Weights of a small transformer language model.
Size: 12 layers, 7 heads of 32, MLP 896 SwiGLU, vocabulary 1724.
Architecture: RMSNorm before each block, rotary positions, no biases in attention or MLP, untied embeddings, normalized queries and keys, attention and MLP in parallel.
Training: a variant of Muon for these matrices, 580M tokens.
MLP neurons of a small language model. Each row is named by its layer, matrix (gate and up: input weights; down: output weights) and neuron, and shows model dimensions 80-143. Each number is 50 + 10 x the weight over its row's rms, rounded and kept within 0 to 99. A neuron's up and down rows have the sign that makes its largest values positive.
After each neuron's rows, "fires after" lists the tokens most often just before its 100 highest values on Wikipedia text that the model never trained on.

L4.gate568:59 49 52 66 52 51 52 60 45 46 59 49 61 38 45 36 40 38 33 55 59 47 35 33 46 47 57 65 51 42 59 55 48 49 51 44 61 57 40 64 60 60 36 39 51 50 60 55 60 51 58 51 56 74 64 38 41 75 60 51 51 49 51 59
L4.up568:43 52 31 58 56 44 56 50 50 50 42 55 60 57 61 61 36 42 54 57 39 68 63 61 38 35 51 58 45 43 54 53 75 42 43 51 57 48 54 56 46 45 74 48 39 49 50 55 48 66 46 33 38 44 67 37 62 48 46 58 38 58 54 61
L4.down568:60 46 66 63 50 58 57 53 47 44 49 58 57 58 39 36 43 35 41 54 50 16 50 39 51 54 69 52 43 66 43 59 41 68 57 54 29 54 40 52 43 48 54 45 54 46 57 48 35 38 55 48 67 46 42 38 54 50 47 74 46 56 56 38
fires after: "'", "ed"

L4.gate715:60 51 38 56 51 32 48 48 48 67 47 53 60 44 34 43 51 49 51 54 59 50 39 36 43 62 54 60 46 68 51 54 54 74 42 35 58 57 63 51 43 50 59 54 41 67 49 64 44 40 53 41 51 43 57 37 40 59 34 45 43 54 49 60
L4.up715:51 54 53 58 39 45 48 32 34 60 56 64 49 45 54 45 35 48 41 70 45 38 25 64 49 49 36 54 48 47 48 49 59 53 65 34 40 50 47 41 37 45 58 42 54 53 48 47 25 70 60 60 50 42 61 36 47 58 43 58 41 50 55 48
L4.down715:57 45 45 53 27 49 54 47 48 38 53 59 41 63 58 54 62 32 57 58 43 72 51 61 51 64 42 33 61 62 21 49 48 62 40 33 47 60 53 44 69 54 50 39 33 60 44 57 43 51 53 51 53 62 58 42 42 59 34 56 43 63 45 57
fires after: " D", " d", " f", " m", " K", " W"

L5.gate590:26 37 51 65 55 56 43 57 56 70 45 77 39 62 64 53 35 69 47 60 36 41 49 51 66 54 57 58 56 56 55 48 45 41 29 50 65 55 35 52 55 59 49 54 39 44 29 57 57 43 48 51 56 57 75 46 68 64 49 54 41 49 43 53
L5.up590:28 35 64 44 70 52 46 62 50 60 56 59 49 50 56 39 60 62 52 52 32 63 59 41 38 44 39 35 64 47 43 63 44 53 40 36 28 43 53 24 53 34 46 65 52 39 45 46 48 35 41 68 56 46 62 27 41 49 54 54 50 42 50 59
L5.down590:61 41 59 65 67 46 48 49 45 44 61 48 44 41 62 66 45 54 52 58 59 69 40 49 57 55 64 44 39 43 39 62 47 73 55 39 41 48 55 55 44 51 49 72 64 47 43 45 47 61 47 52 53 54 67 54 48 60 65 59 53 49 50 47
fires after: " W", " St", "os", " j", " st", " J"

L9.gate889:70 60 45 74 37 35 56 51 58 48 33 57 76 54 58 61 64 72 46 44 55 47 46 33 55 35 46 69 57 66 55 59 52 55 34 54 55 51 37 64 48 53 45 55 42 40 61 52 59 49 51 21 59 46 42 57 41 59 60 43 50 53 52 52
L9.up889:45 52 52 68 62 36 41 37 36 38 43 52 52 40 57 47 38 66 61 62 42 35 52 56 53 53 60 60 58 55 52 60 52 32 43 49 39 51 36 61 55 36 59 47 45 44 55 53 55 52 59 47 52 37 41 55 56 44 51 35 49 51 55 50
L9.down889:49 56 48 51 44 45 74 35 54 60 65 52 57 50 44 60 48 48 45 45 61 64 41 45 43 42 56 55 60 48 31 60 39 46 52 39 72 63 38 39 34 52 57 42 48 66 50 52 40 38 47 44 53 39 42 45 49 63 51 48 56 50 51 46
fires after: ",", " am", " W", "ief", " o", "ed"

L6.gate759:43 54 46 41 51 37 48 57 50 40 49 62 43 39 48 39 44 62 37 42 55 33 60 34 50 51 49 58 50 53 61 54 72 38 55 34 54 41 58 62 49 64 60 54 73 32 64 45 46 43 68 35 45 56 55 47 54 51 50 64 28 52 62 34
L6.up759:40 61 73 41 48 70 44 57 55 56 52 43 49 36 58 53 46 55 51 57 48 65 48 41 69 49 56 42 65 60 51 55 54 41 46 67 56 50 49 40 52 35 44 41 70 51 42 44 47 62 54 43 63 49 53 67 56 56 47 42 62 47 42 56
L6.down759:44 46 64 67 40 49 32 63 49 68 59 54 44 52 47 55 56 60 49 51 34 61 38 45 47 23 48 37 45 56 46 53 55 59 58 47 57 52 48 73 32 52 54 41 47 71 49 29 36 59 48 53 53 75 69 52 44 60 49 66 54 48 39 53
fires after: "o", " P", " p", " O", "f", " there"

L6.gate523:29 54 54 74 48 46 58 61 47 50 47 52 49 63 46 67 46 56 41 37 52 58 58 44 49 45 38 57 40 46 37 60 37 71 39 59 54 61 40 27 35 36 56 58 61 49 52 44 63 44 45 39 62 65 50 57 51 47 53 52 48 55 54 52
L6.up523:35 45 38 58 57 55 45 46 53 47 42 61 50 59 58 46 50 53 50 58 45 54 42 67 55 48 33 40 44 47 40 43 55 53 55 56 28 57 56 42 51 44 52 43 39 52 48 49 46 55 52 56 63 41 65 55 51 60 70 58 47 62 43 65
L6.down523:43 59 26 65 56 74 54 41 36 62 55 38 45 60 47 61 44 61 54 51 61 57 78 32 65 42 49 48 58 40 61 54 44 57 39 50 61 46 45 41 58 59 56 54 50 37 55 44 62 48 56 59 45 56 39 49 53 60 54 44 61 48 51 56
fires after: " D", "st", " St", " st", " V", " F"

L6.gate762:61 64 57 53 72 49 35 43 41 49 54 52 45 50 65 52 51 61 45 44 44 53 38 35 46 40 38 60 34 33 43 38 48 52 68 41 41 48 52 46 82 66 44 57 44 45 27 41 53 46 28 58 64 35 44 54 54 61 31 58 50 51 52 61
L6.up762:41 39 45 52 43 40 48 44 77 46 33 51 51 31 49 52 55 48 65 49 43 44 65 44 46 29 64 47 56 52 58 65 43 70 65 48 59 38 40 51 51 46 53 66 61 59 66 58 41 56 68 58 50 46 67 40 74 53 31 40 42 64 45 30
L6.down762:48 58 33 48 53 52 48 42 55 45 41 70 60 42 39 30 51 56 44 62 64 51 64 56 57 41 44 66 57 55 47 47 54 53 49 46 57 46 48 36 60 38 55 38 42 64 45 31 50 61 61 47 58 54 49 46 57 62 58 57 23 55 56 57
fires after: " w", " m", " W", "G", " to", " that"

L4.gate288:47 48 55 54 49 56 46 32 49 57 35 59 55 53 62 49 34 57 65 58 44 55 50 42 38 60 51 53 46 55 46 66 58 44 57 48 56 48 60 51 55 52 53 27 59 33 63 65 35 28 65 51 48 28 40 51 61 44 62 55 60 58 59 63
L4.up288:41 51 32 57 57 65 35 69 52 45 48 59 44 50 41 56 56 30 73 51 54 54 60 38 62 45 38 54 39 55 36 52 48 56 50 53 59 65 64 40 45 50 35 35 56 35 45 41 46 52 61 61 55 47 54 34 48 42 48 70 36 35 37 55
L4.down288:40 44 49 64 39 55 26 58 53 63 73 45 69 49 53 45 61 30 37 49 31 55 66 53 61 44 55 31 40 47 45 59 43 58 60 60 46 47 47 67 40 41 41 58 43 66 60 62 41 60 48 52 43 56 54 71 39 51 42 58 48 35 58 53
fires after: " G", " F", " K", " g"

L9.gate164:52 47 61 49 44 36 69 36 57 43 49 48 37 62 32 53 73 47 60 32 48 35 53 26 46 55 44 48 46 52 49 57 47 48 50 56 44 47 47 46 50 48 57 43 47 26 56 58 40 48 36 50 54 43 47 45 58 38 46 23 57 59 50 38
L9.up164:44 49 44 48 40 47 38 49 51 52 54 66 45 38 47 38 50 49 67 39 67 40 53 18 65 56 51 55 46 47 48 41 54 44 73 49 52 53 38 25 61 34 52 41 65 50 46 55 36 73 48 57 54 48 39 54 42 34 40 46 50 57 41 39
L9.down164:52 49 47 45 54 43 56 58 45 31 60 73 46 42 55 38 51 62 42 51 45 55 44 38 61 51 59 57 49 49 52 47 66 68 38 47 47 29 32 45 47 58 48 45 55 39 47 44 40 50 56 66 53 34 46 75 31 52 45 48 62 43 61 70
fires after: " M", " m", " c", " t", " P", " C"

L4.gate615:48 31 45 71 38 45 53 30 51 57 48 51 50 60 49 61 48 55 63 65 55 43 52 23 48 47 46 59 52 53 39 54 66 53 44 62 48 37 22 45 56 49 47 58 63 61 40 49 45 26 49 54 51 58 58 42 57 33 60 67 51 41 41 43
L4.up615:49 67 43 50 67 51 63 62 68 63 48 60 59 50 51 43 51 51 49 67 41 63 53 57 55 34 38 49 67 57 53 60 42 58 37 55 47 51 52 45 64 65 60 46 49 69 20 69 56 55 52 72 29 62 39 57 51 47 44 42 43 70 61 45
L4.down615:39 45 55 45 52 41 49 54 31 51 42 32 37 61 70 52 45 37 61 56 40 50 63 42 38 67 45 39 35 60 48 43 53 57 42 45 41 60 38 46 40 59 62 48 42 50 55 28 51 39 57 35 68 53 58 45 41 50 47 33 60 42 56 63
fires after: ".", " f", " F", "ab"

L8.gate131:51 43 57 65 42 44 46 52 64 48 41 42 60 45 46 42 48 65 60 48 52 48 52 37 34 63 51 61 60 43 64 32 40 52 59 73 34 54 53 51 39 39 65 51 46 52 32 47 48 60 39 51 46 65 65 49 60 47 35 27 49 59 41 37
L8.up131:57 46 27 54 34 46 61 45 46 40 54 52 50 59 48 39 38 45 52 52 68 41 44 50 43 48 53 51 42 50 55 42 31 59 64 37 73 51 49 36 42 43 50 50 36 30 47 59 47 67 42 35 59 39 48 59 49 42 57 44 50 50 59 57
L8.down131:61 42 53 48 53 64 58 44 55 44 60 52 61 38 45 64 48 47 63 76 60 68 56 51 57 50 48 64 52 50 44 45 42 29 60 60 44 41 45 54 43 25 61 59 51 47 35 49 44 56 49 38 65 64 46 46 43 69 51 58 52 69 54 39
fires after: " T", " M", " B", "u", " C", " Mo"

L5.gate618:47 51 61 51 41 45 62 44 52 45 45 62 38 56 54 46 61 42 59 49 64 62 50 62 65 41 59 63 63 62 28 51 40 38 36 46 53 66 61 61 54 46 53 44 57 52 67 45 45 52 37 43 51 63 47 39 40 63 44 78 25 40 57 44
L5.up618:64 58 66 48 36 50 58 53 71 43 38 55 38 53 52 41 52 57 51 47 57 54 69 57 72 49 50 39 57 57 51 42 54 37 41 43 46 47 51 62 52 51 62 39 57 53 64 53 37 53 51 42 54 57 52 45 22 45 54 63 46 29 50 49
L5.down618:31 46 76 57 52 54 52 36 56 59 47 46 69 50 39 51 48 57 35 50 43 73 43 39 68 64 71 57 54 44 41 56 59 52 48 38 59 27 35 53 53 41 31 49 52 42 33 64 32 27 56 50 51 44 57 54 52 39 57 53 50 53 42 51
fires after: " M", " P", " p", "al", "|---|---|---|---"

L8.gate377:58 30 61 38 55 55 31 50 52 53 47 33 54 51 64 48 43 50 46 49 38 58 48 43 63 55 50 62 63 52 53 39 44 45 56 47 61 41 48 38 61 57 69 53 61 53 37 45 63 65 39 49 54 31 47 52 60 50 69 50 40 42 43 41
L8.up377:49 43 62 51 47 59 64 49 52 66 48 53 56 52 52 43 45 42 54 64 37 69 56 45 63 37 49 53 40 54 56 58 58 49 45 33 47 40 65 36 62 47 52 56 49 53 26 67 46 31 48 63 40 53 41 50 66 49 42 40 34 49 62 59
L8.down377:66 51 48 56 61 39 56 49 41 65 54 52 38 44 44 54 49 58 65 39 61 55 51 39 51 41 42 44 61 42 53 46 42 53 49 40 49 48 40 53 30 55 51 37 61 58 56 55 54 34 48 48 49 50 17 51 59 46 62 59 46 55 49 48
fires after: "\n", "\n\n", "ro", "==", "8"

L4.gate733:42 59 52 60 45 42 60 71 46 27 59 48 59 62 39 63 43 36 73 45 50 45 51 51 47 46 42 39 57 39 52 46 48 51 48 45 49 51 35 52 52 42 67 41 45 63 55 51 40 49 62 58 63 42 31 51 51 59 56 58 30 51 33 55
L4.up733:48 58 46 63 25 37 67 48 46 51 57 57 57 57 59 35 51 38 86 55 30 42 59 56 34 62 50 38 57 55 42 55 59 59 48 61 35 40 55 50 54 43 67 58 59 59 38 55 57 61 43 48 40 59 50 53 62 48 56 51 56 59 40 43
L4.down733:57 60 56 31 44 47 63 35 32 58 40 48 20 53 66 62 64 54 36 56 50 66 57 48 41 38 54 54 46 52 46 76 50 63 36 43 45 30 51 55 43 65 49 37 53 62 46 54 53 59 41 57 59 63 52 47 54 34 47 39 41 52 54 47
fires after: " n", " N", "ar", " L", "oc", "s"

L5.gate643:43 44 37 55 51 60 37 44 56 48 44 45 53 48 45 33 57 23 44 52 56 57 58 31 52 39 47 45 50 44 67 43 56 30 52 36 58 48 42 51 51 50 48 59 41 58 41 47 61 53 45 56 47 59 60 45 73 45 34 65 39 48 61 39
L5.up643:56 51 51 53 49 41 46 52 52 45 53 53 54 48 43 33 58 49 59 50 37 56 52 43 47 44 41 84 39 54 72 48 26 64 59 59 47 54 55 47 42 44 40 52 59 53 48 47 44 45 46 62 49 37 50 46 70 43 35 41 60 62 55 43
L5.down643:45 46 70 51 20 61 61 56 52 38 65 39 54 52 54 48 59 56 54 57 52 51 65 39 50 60 43 54 67 34 53 46 49 61 47 41 41 46 41 50 59 46 67 42 49 46 48 56 56 46 67 69 55 55 48 64 64 62 36 54 47 57 65 47
fires after: " m", " w", " v", " M", " V", "ap"

L6.gate47:57 36 49 50 73 49 55 48 37 30 50 65 50 35 57 37 56 45 63 46 51 68 52 56 58 50 56 75 64 59 68 63 41 46 46 58 72 54 61 28 56 61 50 39 58 41 57 55 43 55 60 69 51 46 55 56 58 41 51 34 42 41 28 53
L6.up47:58 48 62 64 40 42 56 57 64 61 31 30 65 31 39 55 61 53 50 71 49 69 40 46 62 39 66 59 48 48 54 46 60 46 60 73 48 42 40 51 57 44 31 53 53 58 59 38 59 46 44 54 41 37 56 71 47 52 55 44 45 59 36 59
L6.down47:66 64 43 52 51 31 50 74 37 46 62 44 52 33 33 29 51 51 74 42 60 54 42 50 60 52 40 62 46 37 62 39 51 49 48 52 41 37 57 54 51 59 55 66 56 40 69 52 53 46 44 45 40 47 49 53 53 51 56 55 59 33 41 28
fires after: " H", " P", " Mc", "'", " t"

L4.gate235:46 51 49 42 52 51 60 43 55 55 68 56 67 40 50 44 53 30 61 55 57 33 59 41 57 48 46 49 60 57 53 65 44 51 50 42 58 43 54 56 42 18 52 38 43 47 58 47 74 55 56 45 45 43 52 61 55 43 62 44 57 36 49 37
L4.up235:53 54 56 48 64 43 61 45 50 57 46 37 32 48 69 42 50 49 65 63 44 65 43 54 48 52 42 54 37 47 43 38 36 65 47 31 51 35 63 63 66 50 60 48 66 56 24 51 63 59 50 60 48 63 65 44 55 46 53 31 51 46 51 48
L4.down235:39 69 65 24 50 61 43 30 45 56 48 66 44 38 49 53 56 44 72 47 80 39 39 34 44 49 52 50 61 59 46 42 47 51 50 44 49 55 56 44 45 42 58 47 44 44 48 42 54 49 58 34 51 54 48 55 39 53 63 48 45 57 76 50
fires after: "\n\n", "\n", " o", " al", " ex", " pre"

L4.gate176:40 44 46 52 57 55 46 36 56 49 43 42 52 60 48 37 35 72 53 46 25 63 35 56 51 46 62 58 51 61 47 48 66 18 43 40 53 35 52 52 41 41 51 32 62 41 57 56 41 48 57 31 49 54 60 42 46 49 36 34 29 76 41 59
L4.up176:50 50 71 43 44 65 40 61 49 57 43 55 55 55 61 53 55 41 51 48 55 48 39 57 41 36 57 42 55 61 41 45 60 27 28 47 48 40 58 37 57 72 41 47 53 56 50 29 44 41 46 45 45 65 40 36 71 44 60 57 38 60 43 62
L4.down176:62 53 52 63 38 53 54 56 47 54 49 60 56 47 50 43 35 59 54 48 43 61 48 47 59 37 32 53 57 62 59 70 64 30 39 51 50 47 45 41 56 43 44 61 49 54 40 42 48 44 60 25 47 55 50 51 59 50 47 60 46 53 45 57
fires after: " M", " K", " P", " p", " ex", " F"

L4.gate745:48 53 45 53 47 50 59 41 52 53 56 47 57 66 40 56 39 60 47 37 48 41 38 38 40 48 67 73 50 45 51 52 57 51 58 41 53 56 64 46 66 29 52 62 57 34 60 49 59 59 27 73 49 34 63 41 43 38 48 46 47 67 31 50
L4.up745:42 50 52 42 19 50 48 52 61 31 45 42 49 51 59 49 84 50 53 54 51 46 65 41 47 59 60 36 57 41 60 36 39 45 53 54 53 36 47 61 50 49 43 47 55 49 48 57 71 52 57 40 52 41 53 45 55 57 37 57 41 61 52 65
L4.down745:52 65 44 51 48 43 39 46 68 60 45 63 44 48 65 49 53 44 39 48 48 38 44 39 63 44 71 46 49 59 66 37 49 37 46 69 56 29 49 60 62 76 55 62 53 55 51 43 54 54 51 67 61 38 44 48 52 54 60 41 54 41 62 50
fires after: " includ", "ed", " l", ",", " L", " along"

L4.gate725:57 55 67 63 44 61 54 60 46 33 51 43 62 38 43 56 59 62 59 53 43 30 53 57 61 48 61 45 41 43 56 40 39 56 39 46 51 36 43 63 52 47 61 63 53 41 46 34 38 55 54 57 59 61 64 40 44 47 44 59 67 45 43 59
L4.up725:42 64 57 51 44 44 49 47 42 53 49 58 35 48 42 51 43 58 33 54 58 35 35 53 51 53 55 41 51 46 40 36 52 49 41 51 38 52 56 58 54 48 53 57 34 41 52 54 50 39 41 73 65 49 70 56 53 44 33 46 64 53 49 46
L4.down725:46 42 50 43 45 46 55 54 66 45 54 33 44 55 44 53 69 48 49 50 49 52 47 70 60 52 56 40 38 46 47 51 49 43 43 34 48 57 48 45 56 46 44 54 51 51 51 41 66 51 39 58 45 49 61 79 50 60 37 52 55 55 56 34
fires after: "\n", " |", " att", " go", " add", " d"

L4.gate19:45 33 60 70 40 49 45 46 64 42 39 67 56 56 57 51 59 53 57 55 48 57 61 58 31 54 41 53 50 61 42 45 37 69 62 50 48 35 41 37 63 35 48 39 66 58 57 56 40 48 56 39 54 54 66 52 35 27 28 40 60 42 44 52
L4.up19:63 60 50 53 50 30 40 59 63 54 61 48 69 43 61 59 49 41 54 53 47 50 54 53 56 50 32 68 52 54 45 44 48 60 43 45 68 55 48 51 50 61 72 56 48 49 49 53 47 41 59 28 56 53 50 56 53 45 41 30 39 54 52 58
L4.down19:42 54 63 52 46 54 34 22 51 31 39 35 44 60 57 46 55 46 51 44 63 64 54 59 51 52 49 59 64 39 59 48 39 64 43 48 46 47 59 38 37 52 38 67 51 47 57 51 57 61 53 53 43 56 39 47 57 49 44 25 53 44 66 31
fires after: " T", " L", " V", " I", " H", " M"

L4.gate841:59 46 58 47 55 61 45 49 44 42 43 54 50 52 41 40 49 52 37 56 71 47 59 54 70 43 48 49 51 51 49 39 52 66 27 41 39 52 36 53 75 46 63 47 49 50 51 56 24 30 58 38 56 54 42 40 59 43 43 53 48 55 55 47
L4.up841:60 57 27 33 56 47 47 33 39 48 47 56 62 43 44 44 52 43 57 59 44 55 41 48 58 48 53 42 34 66 53 52 50 52 48 46 38 40 42 45 40 62 47 55 59 55 70 55 50 36 59 31 55 66 45 50 51 44 52 36 62 41 35 41
L4.down841:43 34 59 60 51 63 60 56 47 42 33 32 43 41 68 49 56 56 33 51 72 45 61 49 58 42 44 49 50 60 49 51 72 55 33 45 47 49 36 66 36 41 66 48 57 64 46 59 52 35 48 52 60 48 45 45 53 38 49 46 36 54 56 57
fires after: "\n\n"

L6.gate203:47 46 54 69 51 51 69 60 28 47 50 56 50 36 55 41 37 44 55 38 49 50 56 53 51 56 69 39 45 52 62 56 60 56 54 44 59 51 62 41 55 33 44 51 59 43 58 30 61 53 51 38 61 22 65 47 61 36 60 57 43 42 62 26
L6.up203:48 41 51 63 40 61 67 32 45 71 41 39 59 40 45 84 53 70 50 47 59 46 37 39 55 59 39 46 55 56 44 63 63 32 47 54 51 57 53 44 59 46 48 43 52 50 49 57 57 52 59 49 36 46 63 51 49 49 49 46 36 50 42 56
L6.down203:37 42 54 34 56 59 33 61 53 55 35 65 43 31 71 56 43 45 40 45 59 56 49 42 50 85 54 46 55 57 48 63 48 36 62 47 44 43 44 38 57 59 37 48 48 47 48 59 39 45 39 58 46 53 44 56 50 52 50 65 57 38 36 47
fires after: " w", " f", " C", "k", " y", " c"

L6.gate200:46 36 59 30 54 50 42 50 55 38 41 66 52 41 66 53 46 57 50 54 49 52 34 30 42 41 43 54 46 73 55 62 36 67 46 38 58 46 30 41 50 46 33 34 47 48 47 51 48 41 53 45 51 53 65 54 54 30 54 51 41 53 40 50
L6.up200:42 67 67 48 28 52 48 35 50 57 61 57 54 60 33 56 35 33 53 67 61 55 53 40 78 37 40 62 76 53 36 44 62 53 58 43 45 58 46 56 61 47 41 47 58 47 40 37 37 30 74 72 64 38 50 57 59 64 66 52 51 42 39 38
L6.down200:45 39 56 48 57 52 64 49 59 46 54 56 50 68 41 63 55 39 47 25 48 69 50 48 40 60 42 33 47 53 60 56 35 50 52 45 63 54 49 57 35 61 54 53 50 35 57 26 35 54 58 51 55 48 63 45 56 43 44 45 51 62 48 70
fires after: " F", " L", " K", " f", " D", " R"

L6.gate870:43 42 57 64 60 42 47 38 27 45 44 41 67 63 69 52 43 51 57 69 50 53 31 44 49 60 51 35 57 61 50 53 48 61 50 47 46 72 46 46 50 51 46 55 40 42 43 58 42 59 70 44 46 61 38 59 66 48 60 63 38 65 46 37
L6.up870:42 44 51 67 46 44 40 40 21 60 40 55 56 59 49 63 42 38 66 68 59 64 45 34 24 50 57 73 53 59 43 56 57 43 60 28 58 41 59 68 50 36 57 55 54 43 53 43 45 50 50 33 50 71 48 38 43 45 59 35 57 54 44 29
L6.down870:58 52 51 37 42 39 52 40 42 58 46 50 42 53 48 53 48 37 50 47 54 54 65 52 59 45 29 34 56 47 40 47 49 35 57 60 46 44 64 41 49 71 52 57 49 50 53 39 48 38 45 52 55 37 63 50 61 49 38 55 41 48 49 51
fires after: " l", " L", " n", " N", " Med", "ec"

L6.gate745:62 32 38 57 45 57 58 49 43 45 47 52 60 45 52 49 48 58 70 69 63 54 52 34 66 27 47 49 53 56 56 42 60 37 47 49 59 52 38 47 74 46 44 72 49 44 66 43 47 60 54 47 62 46 61 33 30 40 53 39 35 56 50 52
L6.up745:55 42 39 31 57 61 55 39 64 53 53 36 61 49 47 49 56 64 36 52 51 46 44 51 48 39 33 37 42 55 62 41 52 30 56 45 38 47 54 45 57 51 46 59 41 46 41 34 51 54 47 53 43 54 58 38 70 51 36 40 55 64 30 61
L6.down745:43 56 84 54 47 61 47 44 44 63 57 55 34 52 55 58 36 48 58 49 48 62 49 46 54 25 62 54 69 40 37 42 47 48 44 51 53 62 44 60 57 50 51 55 43 39 45 28 51 46 60 34 50 62 46 51 59 37 43 45 54 49 51 43
fires after: ".", " to", " att", " f", "f", " ad"

L8.gate212:43 50 31 54 42 43 58 66 49 51 46 44 70 52 34 55 59 47 35 52 64 77 71 47 54 39 53 66 66 54 41 40 38 49 33 68 55 55 60 59 58 49 47 29 50 50 50 40 45 38 42 41 54 69 60 49 47 66 71 57 53 62 53 29
L8.up212:51 51 52 55 37 50 51 48 45 52 41 38 48 44 56 63 45 72 47 65 68 57 57 56 53 55 33 52 41 68 51 36 57 48 44 62 64 60 52 48 49 33 42 40 73 38 61 57 58 63 72 32 54 62 59 72 65 56 64 45 65 39 61 54
L8.down212:34 48 52 50 38 52 74 66 42 50 63 54 58 52 47 46 43 66 61 56 45 78 47 58 68 53 41 51 67 43 50 37 53 56 57 59 73 52 56 47 46 53 50 45 35 49 53 47 48 34 70 59 63 47 55 55 31 45 49 50 60 55 64 49
fires after: "|---", " M", "|---|---|---|---", "|---|---", " R", " at"

L4.gate488:34 32 37 38 71 60 37 58 45 50 58 45 66 59 53 42 31 54 56 42 49 63 50 43 62 46 40 41 45 54 42 45 55 43 62 38 56 47 51 55 66 57 39 53 52 35 52 55 55 29 65 52 46 40 46 27 35 52 52 52 60 33 31 62
L4.up488:61 42 47 42 58 74 66 59 43 62 45 58 45 48 50 58 65 69 57 54 53 55 33 51 62 45 75 52 41 44 44 54 63 37 57 34 57 49 49 58 58 66 36 59 71 35 58 36 61 48 63 49 56 68 34 56 56 65 45 58 54 47 37 51
L4.down488:40 59 34 43 44 49 35 39 44 56 42 41 72 52 46 52 27 50 61 47 53 32 48 56 56 30 47 56 42 57 53 38 38 57 44 56 52 60 57 48 58 61 62 53 56 58 55 65 39 72 63 61 47 48 54 46 59 45 49 67 51 55 39 37
fires after: " Japan", " M", "ar", "iss", "el", ")"

L6.gate431:70 47 31 32 56 51 47 50 45 51 53 41 58 57 70 71 52 45 27 63 57 61 52 57 57 46 45 47 49 62 54 40 51 40 38 44 44 36 32 50 43 45 40 42 49 43 59 63 49 62 45 39 31 62 57 47 50 46 56 50 41 45 38 51
L6.up431:62 54 43 45 55 41 40 40 43 66 59 53 60 54 51 47 45 52 64 56 60 52 37 49 54 27 44 57 67 55 54 61 54 49 56 45 54 47 43 50 51 54 47 66 53 46 53 54 53 39 66 58 21 48 34 57 46 40 53 42 39 40 48 37
L6.down431:62 51 36 30 52 44 61 42 59 43 50 33 54 56 50 46 28 60 50 62 56 30 48 51 48 59 45 56 49 46 55 59 67 48 55 58 37 51 61 46 36 33 66 37 56 50 45 57 64 38 31 28 62 45 44 37 55 39 71 44 63 38 55 51
fires after: ".", "\n\n", "p", " to", "\n"

L4.gate307:68 56 55 58 47 42 59 54 47 49 59 48 67 38 52 41 59 75 61 45 44 46 51 51 44 65 54 58 39 51 61 61 45 52 51 44 47 38 36 48 50 28 60 54 42 51 55 52 44 47 57 21 65 49 44 54 27 53 68 49 38 54 44 47
L4.up307:44 54 51 31 55 41 53 67 60 56 50 55 53 59 19 69 24 61 39 46 37 50 42 52 62 56 54 42 51 48 62 60 53 57 43 58 60 29 43 48 62 56 76 60 61 51 63 25 54 39 47 50 52 35 57 48 48 48 53 61 38 47 60 48
L4.down307:66 53 48 49 36 35 60 53 60 33 44 64 54 53 41 62 63 66 60 68 57 47 45 47 56 42 49 66 36 60 65 52 35 56 64 44 55 53 57 43 48 46 59 44 49 46 56 62 41 40 62 40 47 56 51 37 28 54 56 23 35 45 43 50
fires after: ".", "o", "y", " O", " Or"

L4.gate647:53 40 53 59 52 51 58 45 41 34 44 57 47 48 37 42 51 43 54 50 44 31 48 53 40 53 44 72 46 46 41 50 52 61 61 46 54 48 54 30 76 51 72 46 40 50 33 69 47 67 66 51 53 56 42 48 50 42 68 46 79 64 65 41
L4.up647:48 44 37 52 51 69 46 43 42 40 49 49 68 48 42 59 55 51 43 41 59 43 50 63 54 72 54 41 49 53 46 66 68 69 60 27 52 42 38 44 57 43 38 35 57 61 47 59 44 48 48 33 52 55 41 75 52 46 45 46 51 58 30 36
L4.down647:42 45 36 53 52 56 58 62 66 53 44 45 68 29 44 56 47 58 51 65 52 48 32 55 50 45 54 53 59 41 34 61 67 44 45 42 51 38 52 55 56 46 38 58 45 60 23 30 45 55 38 46 38 58 54 51 31 58 64 59 58 53 62 45
fires after: ".", "S", "-"

L9.gate271:61 58 39 46 27 44 51 56 50 56 44 47 32 51 66 67 64 50 77 53 43 46 55 36 44 57 57 52 59 29 55 51 52 50 39 46 26 53 44 52 68 47 67 47 32 52 49 67 70 70 36 53 64 63 62 44 53 37 59 57 52 53 52 53
L9.up271:43 55 55 55 44 64 58 53 50 45 60 57 36 39 54 61 60 51 49 49 50 62 52 56 51 49 62 63 53 24 37 64 86 51 36 57 30 39 40 53 50 56 71 58 35 56 36 41 65 66 56 52 63 41 68 48 41 44 44 37 60 57 52 63
L9.down271:47 59 55 30 63 65 54 60 55 58 46 42 32 61 66 39 35 43 39 53 43 43 49 63 35 63 44 49 65 53 31 67 67 56 48 51 39 66 64 40 59 44 69 42 40 35 46 48 59 47 52 55 36 63 41 48 56 49 34 45 59 56 53 52
fires after: " |", "eded", "\n", "|", "ed"